{
  "n_layer": 26,
  "d_model": 192,
  "n_head": 6,
  "n_kv_head": 3,
  "head_dim": 32,
  "d_mlp": 768,
  "vocab_size": 4096,
  "activation": "swiglu",
  "norm": "rmsnorm",
  "norm_place": "pre",
  "norm_eps": 1e-05,
  "positions": "rope",
  "rope_base": 10000.0,
  "rope_fraction": 0.75,
  "qk_norm": false,
  "attn_scale": 0.177,
  "bias": "none",
  "tie_embeddings": false,
  "parallel_block": false,
  "extras": ["capped logits"],
  "init": "normal",
  "init_std_qkv": 0.034,
  "init_std_o": 0.0,
  "init_std_up": 0.034,
  "init_std_down": 0.0,
  "optimizer": "muon",
  "lr": 0.0109,
  "lr_mult_down": 1.5,
  "beta1": 0.95,
  "lr_head": 0.00672,
  "warmup_steps": 200,
  "schedule": "wsd",
  "decay_fraction": 0.928,
  "decay_shape": "cos",
  "final_lr_fraction": 0.05,
  "batch_tokens": 32768,
  "seq_len": 1024,
  "doc_mask": true,
  "train_tokens": 231200000,
  "steps": 7056,
  "dataset": "wikipedia_en"
}
MLP neurons of a small language model. Each row is named by its layer, matrix (down: output weights) and neuron, and shows model dimensions 96-191. Each number is 128 + 24 x the weight over its row's rms, rounded and kept within 0 to 255. A neuron's up and down rows have the sign that makes its largest values positive.
A block is one neuron, or neurons of one layer that tend to fire together. Before each block is what it responds to, as a language model described it from the Wikipedia text at the highest values.

Mid-word subword fragments
L14.down33 [120 120  87 120 146 125 116 158  57 135 144  98 178 106 120 163 101 103 130 130 123 138 141 116 137 120 156 123 165 125 120 131 123 162 157 111 141 140 139 119 139 146 105 157 133 113 180  86 158 149 130 141 147 131 144 103 127 127 132 168 118 180 161 131 140 143 126 125 148 101 121 138 143 127 102 134 190 114 112 115 109 116 134  93 112 116 143 105 114 153  94 119 108 127 117 115]
L14.down48 [192 145 156  95 154 110 129 151  86 141  92 133 154 149 135 142 110 151 136 161 179 129  98  96 152 137 120 107 125 154 120 142 127 138 123  97 138 117 119 111 118 153 136 145 125 130 115  96 132 122 106 138 140 111  65 162 125 132  96 139 132 141 146 152 128 130 133 153 124 146 123 134 133 115 140 127 124 141 180 125 115 142 112 155 179  85 112 103 130 107 100 109 147 130 137  96]
L14.down166 [ 78  92 135 115 136 162 126 180 125 105 149 134 121 154 130 153 130 148 109 126 125 178 118 152  85 142  52 109 137 148 111 144 179 130 121  81 142 104  93 106 144 195 112 125  99 131 159  87 137 155  96 159 139 143  92 167 141 137 128 142 160 126  64 116 126  95 133 153 113 118 133 108 114 130 160 127 141 133 117 152  86 147 127 105 150  78 137 178 105 133 111 112 107 128 106 147]
L14.down411 [132 127 113 104 136 114 108 140 134 138  94 149 101 100 124 135 117 150 165 112 135 123 125 155 165 101 103 128 121 134 137 152 103 141 162 112 129 109 125 124  91 135 128 126 135 145 133 102 136 135 106  94 131 111 110 116 117 131 140 170 145 105 129 124 179 119 146  75 164 128  98 153  91 136  98 138 136 132  61 215 141 135  73 141 127 137 109 141 140 148 111 158 162 153 159 142]
L14.down418 [114 143 181 143 166 126 112 170  99 164 119 112 139 145 139 119 141 121 149 107 130 126 138 116  92 102 116 129  76  99 138 192 113 159 134 160 141 126 134 127 115 102 123 125 143  98 116 135 119 135 124 124 135 149 152 107 117  99 130 123 131 119 136 111 119 115  93 106 145 123 133 154 164 125 107 166 145  97  97  91 147  95 128 140 158 135 119 135 132 183 171  82 174 108 120 109]
L14.down528 [106 127 115  92 133 152  89 129 133 121 145 121 145 138  87 107 112 124  95 136 134 122  99 178 102 160 121 107 120 130 150 151 122 115 152 118 156 152 140 155 118 141  91 155  99 120 107 130 141 144 121 140 146 146 131 138 103  83 103 115 111  87 135 131 120 189 113 138 110 155 139 130 111 167  95 112 157 113 126  89 128 158 153 115 137  64 135 106 141 153 119 134 142 143 125  73]
L14.down725 [169 167 163  86 118 116 127 127 115 155 141 145 122  95 116 134 116 136 110  80 119  89 156 172 108 140 142 174 132 146  89  99 127 107  79 143 132 136 127 167 111  81 119 137 132  99 136 129 117 152 117 147 104 117 128 122 119 155 110 107 114 147 145 125 158 147 112 136 167 134 136 139 181 170 154 122 146 183  99 134 145 108 148  93 139  96 118  97 105 164 101 106 125 166 127 168]
L14.down726 [125 112 104 132 118 150 182 148 103 126 148  62 137 116  92 131 161 130 112 150 106 142 152 133 101 132 102 129 124 114 161 170 133 102 141 127 174 189  93  93 173 111 137 153 101 112 125 122 124 149  98 159 154 103 110 121 153 127 142 116 157 144 132 138 151 118 101 165 113  86 102 156 129 139 110  91 122 121 125 137 138 126 128 148 117 105 134  96 131 111 118  92 150 152 176 121]

Sentence-ending word pieces
L4.down185 [128 165 164  96 144 133 195 149 156 161 123 125 141 141 129 128 120 106 145 139 153 120 103 118 140 109 127 104 145 158  96  97  88 126 130 126 110 104 153 132 128 147 132 121 123 109  98 115  98 127 150 139 118 112 161 150 144 118  91 140 122 100 134 168 139 142 111 120 160 189 166 126  99 132 123 130 122 110 119  80 113 140 112 157 115 116 124 151 173  92 149  97  85 110 100 118]
L4.down737 [147 152 114  97 102 139 127 136 147 100 122 146  93 174 103 133 157 122 146 131 100 132  95 106 148 166 103 142 105 123  89 112 140 168 107 111 119 153 131  91 133 192 176 157 124 137  92  98 145 106 171 112 135  96 145 145 159  88 111 160 119 105  87 113 154 143 105 111 122 124 153 133 129  83 129 146 151 121 130 157 132  89 124  92 118 154  89 120 131 100 122 105  79 117 102 131]

Mid-word title continuations
L14.down12 [115 133 100 130 100 139 127 159 151 135 147 128 129 164 101 118 111  83 128 130 144 118 144 114  88 128  82 174 181 127 128 132 161 120 132 146 133 171  87 115 146 128 130 140  78 113 170 156 124 137 127 111 147 102 132 120 123 103 116  83  93 118  73 128 119  95 118 156 149 151 124 176 127 142 130 142 110 144 107 165 127 141 149 151  93 147 102  97 149 144 109 127 140  91 103 138]
L14.down103 [115 174 156 105  87 114 129 143 164 124 125 125  91 127  77 134 125 123 129  98 155 108 111 143  72 141 145 126 141 136  86 124 153 108 160 143 106 159 177 134 134 117 138 136 158 127 129 145 159 120 114 125  99  98 148 123  90 115 142 112 109 138 149 139 133 129 114 152 106 120 130 110 142  94 130 157 112 133 121 110 135 104 131 132  93 109 115 103 159 104 107 139 154 161 141 160]
L14.down372 [115 114 141 120 144 177 139 123 154 113  73 161 117 122 137 116 122 137 123 120  57 156 132 105  68 141 181 103  95 102  97 141  97 138 125 148 109 119 110 141  93 143 126 112 111 151 105 121 161 157 104 157 102 112 168 150 154 130 132 166  63 132 133 107 121 139 146 124 130 162 137 131 158 111 141 113 167 149 137 120 188  94 114  87 116 107 122 144 129 127 106  83 103 161  65  95]
L14.down423 [ 95 189 143 111  91 111 139 160 104 147  68 107 180 113 143 121 135 134 134 181  99 133 134 107 105 144 111 145 142 156 130 108 141 127 164 134 101 136 153 103 189 137 140 160 121  93 115 108 117 141 122 123 184 149 153 145 124 121  88 148  83 118 150 154 128 131 136 117 130 110  86 126 152 110 115 137 186 172 140 101 165 140 106 123 134 124 142  92 181 132 108 104 123 125 162 109]
L14.down507 [172 130  95 103 112 118 126 116 134 126 160 133 127 148 154 127 127 134 145 158 141 152 105 118 136 122 122 142 161 127 151 135 122 185 151 155 136 120 143 131 125 112 177 136 144 135 149 140 130 141 144 103 102 121 103 138 127 157 127 127 122 101 156 143 165 124  92 178 148 118 159 117  84 130 134 165 155 105  98 104 128 105 164 155 149 129 162 139  94 110 116 148 175 165 156 123]
L14.down548 [121 113 106 136 135 146 113  81 129 159 105 157 116 120 130 171 117 131 112 147 109 159 109 115 176 121 126 134 139 118 132 132 139 225 195 120 129  98 115 113 104 139 114 155  97 127 128 162 159 136 132 132 126 164 121 131 120 129 130 114 153 119 177 134 169  59 107 139 116 152 122 175 108 113 145 149 148 118 126 148 103 104 143 123 120  84  86 140 129  80 156 134 124 126 137 129]
L14.down667 [135  70 105 153 115 132  94 123 129 130 123 135 134 146 126 137 151 161 150 147 125 133 131 105 151 167 138 128 120 114 145 147 154 126 121 134 115 124  93 128 147 123 126 134 171 139 152 150 110  78 150  98 135 116 105 121 161 178 116 119 165 143 146 109 175 151 110 149 105 132 160 160 111  94 130 154 125 110 108 119 108 146  97 120 118 140 103 145 110 126 160 133 131 187 111 180]
L14.down735 [ 89 146 111 117  77 130 138 148 137 161 155 125 113  89 158 146 134 113  88  98 140 153 130 150 139 123 159 116 137  98 129 137 124 142 126 138 145  99 154 145 150  92 141 182 176 106 139  99 150 175 102 127 149 114 130 128  91 106  93  69 167 135 126 150 129 110 113 135 103 104  97 127 126 141 114 138 144 141 132 100 153 106 103 132 121 107 159  79 129 135 121 168 145 148 110 122]

Agent-noun suffixes
L15.down54 [ 93 126  95 118 120 138 131 135 124 135 107 111 141 121 122 144 117 144 129 125 129 158 127  95 141 134 150 127 171 101 124 126 143 130 143 161 116 158 145 113 150 147 107  94 152 103 128 178 184 147 168  72 121 136 187 143 151 117 147 132 128 106 137 157 112 141 145 131 111 114 112 164 123 105 104 145 118 172 132 129 117  85 122 137 118  89 142 120 182 135 112 127 104 114 147 137]
L15.down123 [ 91 170 104 141 160 158 165 144 112  96 102 125 139 112 133 134 125 143 123 117 106 169 150 113 161 138 126 125 140 155 118 114 115 141 172 125  99 111 100  88 127 121 144 149 102 119 130 155 137 113 150 121 109 121 145 115 126 124 144 161 188 125  74 160 140 143 141 121 101 135 129  44 148  99 143 133 100 131 114 106 135  96 120 107  91 115 120 118  92 155 121 153 118  98 137 141]
L15.down525 [103  90 134 105 135  62 141 136 196 154 102 110 119 102 128 165 157 110 134 161 140 128 110 129 166 171 160 154 151  99 118  87 142 110 118 142 101 122 133 134 125  92 153 110 126 146 169 128 101 113 142 124 128 138 155 135  96 178 119 139 165 134 154 101 136 134 130 154  80 126  91 136 149  98 152 143 163 112 123  98 114  88  99 129 128 154 123 116 139 150 157 117 139 160 147 151]
L15.down597 [129 111 102  73 107 104 133 133 111 111 148 132 121 100 179 122 112  90  98 148 150 102 156  83 158 124 123 158 129 135  97  94 124 128 112 117 151 171 133 161 164 112 124 115  99 117 171 147 123 110 148 130 158 138 101 156 143 109 120 100 124 129 141 123 128 144 137 125 124 129 105 150 121 150 106 153 166 129 118 101 139 122  90 141 108  80 128  81 176 138 163 156 124 110 133 161]

Mid-word "om"/"um" fragments
L4.down212 [132 122 153 167 160 109 122 135 143 126 142 149 127 162 110 148 141 144 143 111  97 142 120 129 172 128 131 102 183 162 110 104 149 107  96 140 104 110 148 115 118 140 156 149 156 153  94 130 134 147 123 121 132  98 126 149 108 130 168 195 133 111 179 145 170 143 142 145 173 173 134 121 112 111  92 128  89 160 108  76 135 135 108 124 145 154 168 162 127 115 123 100 111 150 131 125]
L4.down305 [144 102 150 146 126  93 126 106 136 145 145 149 146 113  95 187 134  98 135 149 123  81 165 120 143 142 108 132 132 154 144  99 131 118 151 167 127 100 146 121 126 126 118 118 103 117  92 139 135 169 166 135 107 117 179 115  87 136 159 163 146  85 140 146 120 131 103 140 128 117 165  92 115 128 123 137 103 137 113 139  95  74 160 102 134 118 115 128 153 127 124  89 148 124 138 121]